{
  "num_attention_heads": 4,
  "norm_place": "peri",
  "rope_theta": 10000.0,
  "rope_fraction": 1.0,
  "attn_scale": 0.125,
  "tie_word_embeddings": true,
  "init": "trunc",
  "init_std_up": 0.0469,
  "lr_head": 0.00723,
  "decay_shape": "sqrt",
  "batch_tokens": 32768,
  "train_tokens": 303300000
}
MLP neurons of a small language model. Each row is named by its layer, matrix (gate and up: input weights) and neuron, and shows model dimensions 128-191. Each number is 128 + 32 x the weight over its row's rms, rounded and kept within 0 to 255. A neuron's up and down rows have the sign that makes its largest values positive.
A block is one neuron, or neurons of one layer that tend to fire together. After each block is what it responds to, as a language model described it from the Wikipedia text at the highest values.

L4.gate948 [ 90 137 105 154 111 179  53 121 140 113 114 135  87 130 149 128 124  87 145 143 131 150 121 136 146 149 115 112 117 144 108 137 160  90 130 193 156 152  89 175  87 138 137 197 103 176 133  85 131 145 145 100 128 155 111 137 105 136 117  65 154 102 110 145]
L4.up948 [187 118 151 150 134 115 131 122 170 146 120 149 121 129 148  62 116  86  67  80 154 192  88 127 160 117 168  97 118  92  67 131 185 177 104 152 192 137  79  73 135 119 120 142 120  92  92 182 145 105 124  74 149 111  98 114 157  91  80 144 162  75 144 144]
L4.gate1134 [101 121 104 166 167 159 112 176 149 132 109 160 104 166  85 137 165 116 123 125 156 186 133  95 120 106 120 203  90 129 133 175 136 125 121 108 136 153 120 111 109 182 134 194 111 179  95 135 129 121 154 132  96 166 160 111 118 139 114 106 146 143 140 124]
L4.up1134 [ 73 166 156 210 131 149  55  97 191  48 157 191  66 124 125  94 162  77 139 145 119 109 130 137  53  91 148 139  91 146  46 137 189 171 127 171 147 145 102 119  72 169 128  93 136 162 187  83 156 147  90 149 175  76 135 123 174 182 184 148 126  98 110 119]
L4.gate1145 [110 156 108 109 155 126 102  99 145 164 142 131 165 124 169  81 210  68  85  96 118 133 116 114 162  66 122 124 162 124  72 127 154 105 124  97 108 118 160 100 144 190 100 137 146 123  85 108 130  88 195 114  92 120 123  66 106 137 159 111 167  80 115 150]
L4.up1145 [ 98 116  99 118 100 100  91  83 139 124  40 137  94  94  91 122 112 162 138  98 139  93 127 105 137  97  89 141 140 121 113 134 161 101 101 143  81 141  60 168  86 184 105 129 136 120  79  91 138  67 184 107 156 103 186  88 110 122 188 168 135 133 192 149]
L4.gate1169 [ 92 134 153  86  89  48  72 166 109  51 143 156 123 138 125 124 162 119 150 123 119 160 102 159 106 128 152 155 123 144 185 140  85 148 180 146 118 181  52 157 136 124 141 182  97 108 104 123 118 122 135 121 146 128 101 173 130 177 170 142 144 151 100 109]
L4.up1169 [121 139 134 176 120 131 127 116  91 146  67 155 189 115  92  72 148 152 153 128 113  48 196 124  99 110 163 153 144  91 132 158 219 188  99 147  85 114 104 178 153 127 144 131 123 165 138  72 135 116  92 123 209  98  95 224 145 126 167 162 123  98 131 105]
First digit of numbers

L4.gate22 [194 110 201  93 117  98 165 139  84 122 128 156 112 107 154 131  91 122 124 131 134 131 136 133 151  95 109 111 147 148 211 106 186 102 169 148 206 197 110 132 121 119  73 150 101 126 106 116 123 178 176 101  48 175 148 110 149 124 122 132  89 136 130  78]
L4.up22 [178 116  81 145 134  69 152  61 122 132 142 109 161 121 135 155 128 161 173 174 175 106  86 134 131 140 128 145 128 168 135  91 113  75 145 115 103 136 126 107  97  95 171 124 225  45  90  94 134 116 121 168 142 179 162  95  89 131  84 131 150  69 150 160]
L4.gate82 [151  87 158 189 129  97 210 145  83 126 131 156 114 106 152 116  81 104 122 104 118 128 136 166 149  80 106 157 131 130  97  74 116 132 142 164 118 158 107  96 151  80 127  93 162  25 136  88 115 165 152 132  97 113 103  45 154 149 120 131 172  80 164 120]
L4.up82 [ 88 216  98  77 147  85 138 128  92 153 130  95 133 131 101 139 103 105 104 118 128 104 120 118 164 116  99 158 126 102 182 118 117  83 143 136 123 140 104 175 108 153 152 118 133 152 127 130 119 127 118 121 155 104 144 152  80 143  82 103 149  79 165 127]
L4.gate223 [125 121 133 162 127  42 161 141 131 158  99 136 111  73 193 172 106  71 164  73 117 179 155 142 105 104  95 147 118 125 158 115 137 132 118 143 168 176 116  99 164 140 121 146  65 111 106 134 117 149 130  71 125 168 127 121  63 138  73 177  85  69 101  86]
L4.up223 [148 174 140 120  88 132  94 140 166 104 219 115  92 143 114 180 103 122  96 169 168 119  69 150 157  59 187 125 179 154 153 130 138  77 151 150 163  94 162  95 110  93 149 114 136 125 123 122 118 143 135 122  47 113 159 109 191  95  81  81  92 107  52 102]
L4.gate964 [152  97  57 120 159 165  48 132  65 135 144 122 131 124 116  92 146  88 128 132 124 103 114 126 128  91  97 160 160 104 179 151 121 148 163 135 133  97 105 102 133 146 184  94 100  82 114 104 111 154 135 155 143 174 114 134 115 163 140 156 130  88 112 145]
L4.up964 [131 142 144 148 128 112 165 152  88  86 138  99 124 134 139 189 131 108 152 128 131 157 158 160 117 155 158 140 146 160 144  68 142  85 134 139 108 174 127 196 201 103 127 133 132 162 128 111 135 139  64 142 207  68 135 111 121  94 135 115 152 177 114  99]
Infobox line-end newlines

L7.gate2 [140  99 169 132 101  58 100  98 102 150 195 180 159 148 175 111 132 103  84 107  89 127 103 168  84  94  94 120 158  98  62  73 110  71 169 128 151 123 131  93 127 153  94  75 116 129 110 112  95 143 154  65 100 113 147 114 131 129 121 133 180  57 117 191]
L7.up2 [168 170 213 166 180 107 123 131  89 150 113 145 111 115 154 154 102  65  92  42  79 124  92 121 116 143 130 158 188 111  98 172 216 142 163 105 153 146  87 101  74 149 121  99  95 140 107 130  93 108 151  91 129 129 119 106  65 104 155 136 163 104  92 108]
L7.gate73 [134  94 138 122  79  88 116 112 120 131 156 169 169 159 152 129 156  85  80 148 166 110 146 141  89 117  81 126  85 114 210  91 111 123 135  78 161 119 107 149 129 173 145 123 142  68 120 107 142 117  93 105 142 141 138  93 145 132 172  77 168  91 147  70]
L7.up73 [162  83 139 105  88 116 116 195 126 111 147 139 136 102 140 168 113 142  88 150 153 178 141 138 136 105 124 145 116  83 158 169 149 112 100 125 102 175 167 134 176 119 168 162 129 141 126 120 108 143 102 144 180 124 143 129 162 167 153 157  75 128 166 113]
L7.gate485 [177 132 189 174 135 149 138 137  66 119  99 121 109 134 123 128 128 125  91 113  85 113 140 182 131 136 127 193 117 107 121 163 119 158 148 100  72 168 183 152 104 165 162 135 158 101  95 122 102 200 130  97 153 105 177 121  75 184  71  93 136 111 136 184]
L7.up485 [119 124 148 128 126 131 144 166 178 147  84 111 130 146 123 119 111 113 135 122 136 150  91 190 166  74  73 122 138  84 112 130 102 128 123 164 134 188  78 149 119 145 194  85 155  82 139 102 145  64 105 167  97  76  98 123 139 141 100 127 136 107 130 105]
L7.gate615 [183 171  98 123 168  52 127 117 109  57 138 206 104 132 173 133 119  99  83  83 121 132 129 146 158 111 184 226 150 140 108 101 111  90 162 172 142 108 132 123  82 125 149 164 105 147  66  60  61 141 162 102 130 107 124 134  77 126 185 135 129 109 140 164]
L7.up615 [149 111  98 182 122 101 117 112 124 117 167 128 134 155 200 111 192 125 115 150 149 133 134 128 178 122 143  95  83 102 168  72 154 126 131  87 145 130  99 110  93 105 108 172 129  90  94 144 194 112  76 132 171 138 178 164 130  95 142 126 182 117 118 161]
L7.gate815 [145 105 136 143  68 164 136 127 102 156 133 172 132  86 135 110 120 138 160 123 156 124 100 137 118  78 162 110 110 104 132  94  97 136 129 105  80 105  74 182 126 137 140 184 105 130 114 124  77 130  99 120 190 165 124 160 164 204 110 149  87 145 147 190]
L7.up815 [108 123 122 132 113 104 164  42 135 157 125 142 105  57 147 120 122 226 136 139 130 126 140 139 126 120  98 122 127 108 175 115 115 123  75  92 140 103 194  92 128 131  87  87 122 196 121 112  59 141 138 130 110 126 126 146 142 151 127 156 179 173 136  98]
L7.gate934 [165 137  81 148 117 139 165 134  99 133 188 171 118 110 148 165 139  76 144  72 135 130  78 139 115 136  97 131 154 122 128 120 173  61 167  98  63 205 150 121  99 121 123 133 154  86  98 144 128 101  99 158  98  91 121  95 115 175 143 119  87  75 129  81]
L7.up934 [123 112 128  95 147 163 138 140 149  89  85 129 153 147 175 174 149 119 158 119 104  82 150 183 129 149 159 156  96 116  87 142 129 166 111  99 119 206 202  94 177 112 202 153 107 141 151 150 146 158 111  86 108 176 121 138 192 141 131 103 165 157 153 132]
L7.gate957 [176 176 173 154  75 151 115 120 140 141 109 145 122  89 157 115 104 136  99  92 170  52 106 172 187  95  79 140  88 163 101 101 141  97 150 101 137 106 149 149 156 109 182 111 146 102 114 158 125 218  90 123 159 148 149 139 113 121  85 124 119  87 139 137]
L7.up957 [124 115  96 148 194 100 128 145  89 195 112 120 156 109 121 145 148 122 176 145 117 175 201  96 146 115 117 160  87 141 140 140 102 128 138 122  81 115 128 154  95 139 204 138 144 138 134 188 118 131  63 143 119 162 147 176 146 127 143 196 105 153 125 105]
L7.gate1526 [145 122  93 117 118 104 125 137 139 104  89 129 132 141 145 109 119 106  68 168 134  79 139 101 116 127 111 124 145 136 152 145 130  55 211 159 131 164 126 130 169 193 111 192 103 149 167 160  70  97  99  92 125 144 134 114 112 203 137 105 101 112 102 143]
L7.up1526 [120  75 147  88 156 112 164 187 136 129  99 169 134 171 136 174 135 114  97 137 134 156 126 196 158 114  19 124  63 144  87  89 121 131 143 147  81 179 143 126  28 111 111 154  89  82 201 145 121 149 149 144 128  81 161 129 117 126 174 161 135 148 139  84]
Infobox field endings

L4.gate401 [119 116 161  91 137  93  82 142 135 128 149 128 127  74 105 158 168 172  92 143 142 139 145 152 114 179 130 111 110  99 106 114 154 109 105 110 169 155  50 168 177 136 128 112  94 123 131 119  91 109 147 113 129 106 112 125 111  82  39  66 162  67 131 155]
L4.up401 [172 105 176 133 122 143  93 109 124  74 120 109  89 148 167 156 100 115 144  77 153 168 146 176  69 144 176 109 144  93  99 214 145 158 103 179 123 118 199 138 126 117 120 126  94 112 141 110 111 182 132 172 144 138  94 170 179  92 124 125 148 145 103 192]
L4.gate655 [137  57 103 168 135 130 152  88 114 126 138 116  93 135 135 146 125 144 120  90 123 141 162 173  18 156 149 143 125  92 141  80  99 137 165 139 176 156 130  78 131 143 164  84  74 174 144 183 132 197 153 116 106 144 168 116 179 127 137 107  72  97 205 114]
L4.up655 [120 113 154 116 133 131 178  76 153 106 163 172 132  84 160 141  99 104  80 126 132  97 166  97  77 128 117 204 159 127  99  78 102 108 107 154 108  67 104 101 160 101 209  93 142 100 143 152 128 169 188 164 138 157 137 173 148 185 116 104 149 135 118 154]
L4.gate803 [130 149 152  89 126  98 120 179 125  99 110 174 156 118  80 164 127 162 142 138 143 146 176 113 123  83 143 104 148 118 167  45 110 179 128  74 110 126  69 157 123 121 178 108 148 182 134 130 167  87 208 124  93 106 104 144 132 166 108 127 127 109  54 162]
L4.up803 [134 126 201 123 133 166 124 122 160  65  86 128 122 113 156 171  96 116  35 156 145 160 126 153 150 109  49 152 187  98  91 132  89 111 143 124 116 141 178 121 131  84 111  71 156 120 163 120 144 113  94 112  82 158 107 138  82 122  89  77 128 127 101 145]
L4.gate887 [131 110 175 113 154  95  91 137 131  53 138 144 172 134 122 121 120  92 222 152 172 158 173  94 174 124 103  81 100 121 151 107 120 146 175 124 117 116 120 107 117 154  98  74 134 151 132  89 133 115 137 175  89 109 133 148 118 105 162  98 149 144 138 138]
L4.up887 [123 165 128  93 114 167 156  90 156 122  67 132 115  57 144 126  99 116 101  55 144  95 139 146 134 165 152 151  80 127 149 126 162 126 105 173 120 147 140 124 119 121 118  76 174 154  55 107 171 113 143 114  96 100  90 129 168 107 143 101 145 110 148  58]
Space before date numbers

L8.gate377 [181 127  78  68 109 149  95 145 104 116 193 156  94 111 129 138 110  91 112  76 161  98 131 208 115  89 110 177 147 164 128 141 152  92 160 118  95 166 136 104 136  93 115  71 122 125 121 165 100 100 174 150 101 182 168 132 114 140  83 106 118  57 108 192]
L8.up377 [168 121 143 129  86  95 163 125 144  68 120 143 148 101  76 188 169 105 171 141 105 114  90 160 165 158  79 120 108 195  96  86 105 111 169 193 106 162 151 135 139 100 125 108  67 133  85 162 152 185 120 182 150 193 113 171 131 153 169 131  94 114 129 104]
L8.gate1292 [183  67 194 180  77 124  91 139  72 103 120 178 128  76 157 165 140 105  71 123  98 121 140 209 114 131 142 126 146 132 121 156 110 130 119 195 121 170 122  96 122 125  84 167 112 102 151 127  88 157 124 165 145  88 111 142 136 115 128 182 123  67 163 107]
L8.up1292 [183 140 170 108 173 137 155 141  93 144  69  98 139 121 139 128 127 187 141 201 142 137 110 134 117 143 143 112 122 157 130 171 104  85 110 151 138  79  85 121 143 148 101  73 159 177  73 213 107 106 131 141  95  61 117  84  93  87 114  76  58  73 110 120]
Infobox value slots

L7.gate34 [204 185 144 104  77 146  89 112 153  92 197 131  87 174 171 147 151 206 124 157  78 139 145 139 162 142 184 103 138 183 102 165 163 178 107 146 139 121 143 105 126 131 192 112  84 164 130 132  89 143 207 119 102 118 176 123 110 179 174  92 111  95 104 162]
L7.up34 [ 87  78 105 147 109 115 201 105 119 115 173 156 123 153 160 169 109  99 125 125 131  85 125  70 117 154 146  92  93 114  93  76 149 135 114 152  86 142  31 102 131 128 148 106 159 121 147 100 112 115 129 132 115  91 178 115 152  78 130 152 154 103 137 178]
L7.gate851 [156 143 149 141  85 137 104 121 103 161 148 147 100 154 114 140 147 118 170 109 165  93  98 116  65 117 137 163 177 146  76 118 124 161  95  52 177 149 166  96  85 209 104 160 102 110 135 159 125 111 164  39 102  34 169  52 115 138 100 195 124 110 142 142]
L7.up851 [143 136 140  82 177 153 103 187 100 124  98 112 132 144 120 130 148 108  95 155 158 148 117 111 156  95 184 113 102 144 116 183 157 103 136 158  93 122  99 141 121 110  92 128 102 131 160 148 140 122 157  95 141 148 147 138  71 117 115 142 176 127 171 206]
L7.gate1002 [148 107 148 152 143 165  94 126  86 121 184 162  92 117  70 144  85  93  60 134 128 161 137 201 117 140 113 129 150 149 120 133 174 157 145 160 114 147  84  81  77 128 118  95 112 149 151 130 103 170 140 171 141 161 126 175 150 130 120 132  77 110 108 109]
L7.up1002 [145 150 116  59 143 102 106  90 135 102 128 130 107  51  94 222  97 106 113  86 151 154 134 153 113 122 155 200 200  90 188 106 156 153 144 110 112 127  75  67  82  75 123 130 104 147 143 124 122 169 163  66 155 128 108  78 136 112 176 143  68 122 107 158]
L7.gate1127 [152  76 123  99 131 122 157 131  95 125 149 153 122  73 181 123 168  89 182 126 114 135 125 118 136  72 165 120 146 204  81 166  86 174 170 119  76  80 107 129 128 182 112 166 124 156 155 128 117 120 107 121 121 107 119 133 145 139 156 137  87 130 106 158]
L7.up1127 [101 144 114  92 127 120 104  84 136 184 114 163 117  92 151 170  93 158 130 115 125 104  91 125 109 106 150 136 169 146 119 141 115 134 126 120 110  93 125 160 145  87 148 138  67 158 182 188 127 117  74 116 177 104 133 181 133 192 150 145 163 137  74 100]
L7.gate1133 [142 167 144 102 160 108 189 106 150  75 146 154 161 125 127 108 167 178 138  90 143 213 142 127 136 101 155 182 107 128 119  94 106  78 204 140  52 127  89 133 154 183 114 149 124 151  67 167 118  80 161 112 132 135 156 129 117 150  93 118 130 115 155 157]
L7.up1133 [111 189 121 117 146 164 118 147 143  97 143 142 125 176 120 106 128 140 140 143 170 186  85 100 168 179 174 155  72 116 133  95 169 109 143 157 123 173  81 148  92 131 137 202 108 162  78 161 122 112  97  82 140 128 197  98 132 111  96 173 120 199 137 215]
L7.gate1141 [172 103  96 152 169 142 106 152 109  99 198 167 141  89 132 146 148 193 169 165 153 137 101 127 148 103  90 197 111 181 101 146 146 150  77 122 109 125  98 105 133 153  95 102 115 159 159  94 122 160 203 100 189 169 177 144 114 143 153  98 184  93 116 190]
L7.up1141 [156 108 158 151 105 119 183  90 121 122 141 163  84 173 155 208 112 109  67 177 120  64 131 100  78 152  80 114  93 122  70 127  89 119 102 138  96 166  61 104  86 123  98  81  91 164  89 181 149 148 126 175 114 180 117 139 137 148 154  83 131 131 150 203]
L7.gate1260 [134 106 115 119 147 118 119 154  77  62 125 177  94 119 116 104 126 127 155 139 171 175 115 186 131 129  82  89 155 159 182 179 145 158 133 102 127 141 119 143 133 211 110 102 137 106 138 119 136 110 156 197 188 132 100 112 126 115 146  74 134 133 127  90]
L7.up1260 [139 166  73 128  97 152 100 163  70 103 157 196 146  95  92 142 150 129 167 140 125 137 133 128 112 116 133 159  94 117 109 138  41 127 100  50 109 102 138 123 158 148 165 120 155  60  80 203 141 129 157 139 136  77 117 178 190  82 112 152  82 153 184 153]
L7.gate1503 [153  98  95 117 137 150 100 104 119  75 162 149 168  94 142 145  90 111 113  63 125 143 172 152 160 105 130 142 160 186  94 137  86  84 121 190 130 180  93 139 133 186  53  91 125 133 110 122 141 103 176  79 138 142 150  81 110 126 148 140  84 154 140 182]
L7.up1503 [125 169 138 138  89 124  91 119 119 134 143 144 107 176 167 133 183 132 127  96 154 150 123 177  97 178 143  91 116 170  93 147  47 146 120 108 169  95 167 126 145 145 148 129  56 115 103 172 130 148 121 167 119 159 125 158 197 135 115 104 124 142  24 119]
Day-of-month digits

L8.gate38 [126 166 124 128 146 144 123 133  94  49  88 160 208  86 101 115 160 126 161 145 143 113 115 191 134 107 130  83  54 140 167 161 147 154 139 139  99  77 106  97 121 110  66 139 125  51  85 138  93 147  90 167 155 103  99 164  98 153  76 128 109 122 155 130]
L8.up38 [137 172 149 157 109 160  92 159 141 153 176 133 139 134 116  73  98 132 139 151 156 189 133 181 167 112  94 164 151 125 123 139 114 119  58 120 127 106 111 119 155  98 162 155 124 136  96  82 119 147 119 133 146 129 135 139 117  83 125 102 188  92  69 166]
L8.gate1371 [119 167 147  96 136 126  28 112 163 111 135 199 173 157 127  85  85 158 143 122  89 150 120  90 165  68 146 121 129 141 139 155  99 102 146 141 113 130 131 171 194 152  77  93  69 130  70 129 102 132 159 159  91 120 162 143  91 167 127 162 104 181 200 161]
L8.up1371 [130 142 174 125 135 118 160 172 137  95 131 116  49 101 151 152 148 148 146 143 117 121 126 124 132  80  83 151 142  78 127  33 119 171 141 131 136 136 113 137  56 102 123 171 114  93 129 141 105 131 122 107 163 168 129  98 167  58 100 105 116 129 106 132]
Year-start digit "1"

L7.gate127 [136 175 145 126  74 147 115 165 102 146 162 181 130  73  91 163 126 131 146 147 138  54 156 106 103  86 149 146  83 148 110 144 143  95 139 102 136 126 116 158 132 195 154 179 113 123 114 121  52 129 154 126  40 190 147 136 149 165  99 117 134  88 103 230]
L7.up127 [132 126 119 137 100  65 117  92 181 112 154 110 127  66 130 110 159 208 153 137 153  98 138 109 112 150 121 101 144 123 183 142 160  61 121 110 111 168 101 161 154  82 103  99 147  50 114  78 173 159 104 111  98 132 137 108 136 113 128 102  75 126 166 188]
L7.gate642 [148 143 130 157  86 122  90 136  94 139 129 162 158 136 166 150 162  63 101 154 165 125 152 151  90 127 168 159 139 125 181 101 154 116 128 120 174 173 145 105 164 137 136 173  77 132  23 125 105 129 153 102 107 150 156 178  92 189 144 138 151 115 116 195]
L7.up642 [140  72 138 102 114 146 149 130 151  86 130 136  94 163 119 129  94 144 141  98 124  76 122 113  97  73 133 123 133 157 151 158  73 147 123 167 146 137 177  87 163  73  99  23 128 154 124 137 153 115 104  74 132 107 106 120 112 131 123 102 168 115 140 126]
L7.gate1006 [168 159 102 152 111  83  60 191 142 146 187 125 126  84  95 107 136  81 154 195 120 100 126 114 141 111  88 179  61  87 114 113 129 120 113 148 113 157 144 164 125 158 171  79  86 112 112  71 120 158 171 154 157 110 189 145 168 157  94 149 128 125  75 169]
L7.up1006 [111 140 128 208 148 140 130 120 108 100 148 149 134 161 132  77  89 139 156 136 172 197 116 109 127 167 156 159  89 150  93 110 140 131 113  87 107 148 135 104 126 100 116 113  71 118 124 132 192 111 107 156 116 147 157 165 126 167 125  90 115 102 152 118]
L7.gate1024 [185 146 174 161  75 144  63 138  59 133 141 157  84 155 112 165 102  96 104 143 131 129 140 122  69  94 118 133 124 166 141 101 171 172 137 164 104 166 134 115 121 201 141 168 100 138 115 155 141 181 169 120  90 117 142 160 128 150 135 107 117  65 155 196]
L7.up1024 [117 136 122 182 171  93  97 150 122 133 156 115 103 210 144 168 181  53 136  76 136 123 111 147 109 160 180 108 117 128 144 151 120 149 135 129 110 153  61 152 181 150 119  55  71 154 118 143 173 193 119 116  95 132 141  91  98 149  95 119  95 113 157 160]
L7.gate1048 [155 168 137 111 129 131 126 102 112  39 157 120 124 139 139 124 135 143 142 143 162 133 212 158 164 135 167 159  82  97 120 128 138 165 149 152 106  97 142 133 147 123 120 111 102  80 100 122 120 172 193 124 182 105 101  67 128 122  48 167 126 136 119 184]
L7.up1048 [158 169  41  39 115 132 100 121 186 134 177 124 182 166 109 156  67 149 150 173 111 101  73 127 156 143 124 131 152 105 126  88 128 145 186 134 176 202  90 154 135 134  77  69 141 146  98 158  98 124 124 167 102 135 117 173 191 104 153 106 142 125 136 148]
L7.gate1392 [113 140 117 118 130 131 138 141 163 115 130 190 151  65 119 137  93 100 154 118 123 166 171 153 147  95  88 126 101  92 146 117 111 119 193  83 128 118 108 126 100 214 103 138 113  65 101  94 119  77 112 100 119 132 108 170 102 133 195 157  96 182 125 133]
L7.up1392 [118 171 100 153 123 101 112  79  94 127 144 139 159 114 108 147  80 170 106 147  55 140 123 117 118  81 142  76 159  83 162 112  92 148 121 136 113 123 142 179 209 197 118 137 124 127  60  87 132 125 163 116 164 109 203  91 160 125  92 108 164 140 111 129]
L7.gate1450 [176 105 142 155  74  98 124 156 123 109 122 163 166 121 153 121 112  87  87 114 127 111 108 121  81 121 111 139 127 147 163 163 128 153 121 117  40 113 131 107 139 128 108 146  60 142 150 109 116  87 186 127 116 162 122  89 118 167  94 164 166 111 170 110]
L7.up1450 [118 160 151 159 107 124 118 137 124  95 147 192 133 144 191 125 156 124 130  81 148 138 111 112  88 112 139 147 131 118 128 197  61 121 125 105 158 131 133 159 152 116 118 168  50 156 136 152 135 107 158 165 151  85 176 116  64 193 135 126 175 237 145 145]
L7.gate1491 [153 194 175 135 102  99 143 150 112 161 136 138 106  97  94 107 167 154 134  70  82 188  96 130 140  96 101 111  65  98 121  94  99 179 136 181 137 107 110 104  94 155 180 175 127 168 145 155 131 211 131 145 121 142 163 123 130 157 126 133 101 120  87 194]
L7.up1491 [185 110  64 141 125 161  93 146 125 153 108 125 147 128 168  99 145 136 124 103 183 121 104 107 132 112 185 126 136 123  81 149 152 168 124 196 176 154 106 109 150 141 117 139 147 125  95  90 164 134  88 134 122  98 131 166 128 175 170  89 136 152 181 144]
Year-start digit 1

L8.gate369 [180 109 151 185 106 120 118 133 113 182  97 126  92  96 146  99 130 147 160 188  97  84  67 185 119 142 134 175 184  66  96 124 163 107 143 144 149 165 141 147  24 112 132 110 113 128 175  98 115  92 118  98 106  88 143  94 141  98  40 125 135 123  99 133]
L8.up369 [120 117 167 151 126 153  98 149 123  82  86  99  80 138 169 132 110  81 129 128 150 128  95 114 148 135 110 160 155 126 126 151 169 118 131 190 131 195 129 165 124 110 156  72 111  74 139  94  82 119 149 148 123 150 180  98 113 100  70 196 120 124 167 112]
L8.gate643 [155 140 124 176 159 120 155 129 122 100 133 128 179  85 121 132 126  77  83  99 136  93  92  71  76 118 115 158 153 113 186  85 114 106 186 148 154 156 104 125 142 146 163 160 152 102 155 142 120 150 132 115 132  83 161 167 154 140  78 107  96  94  95 157]
L8.up643 [106  99 165 134 131 133 139 175 130 168 122 138 158 136 187 178  73 168 127  68 118 123 136 123 136 125 108  50 117 150 123 123  92 164 127 107 121 134  96 111 177 147 147  92 123 132 144 107 115 116 107 139 114  56 152 157 116 144  93 165 197 148 118 155]
List-item line breaks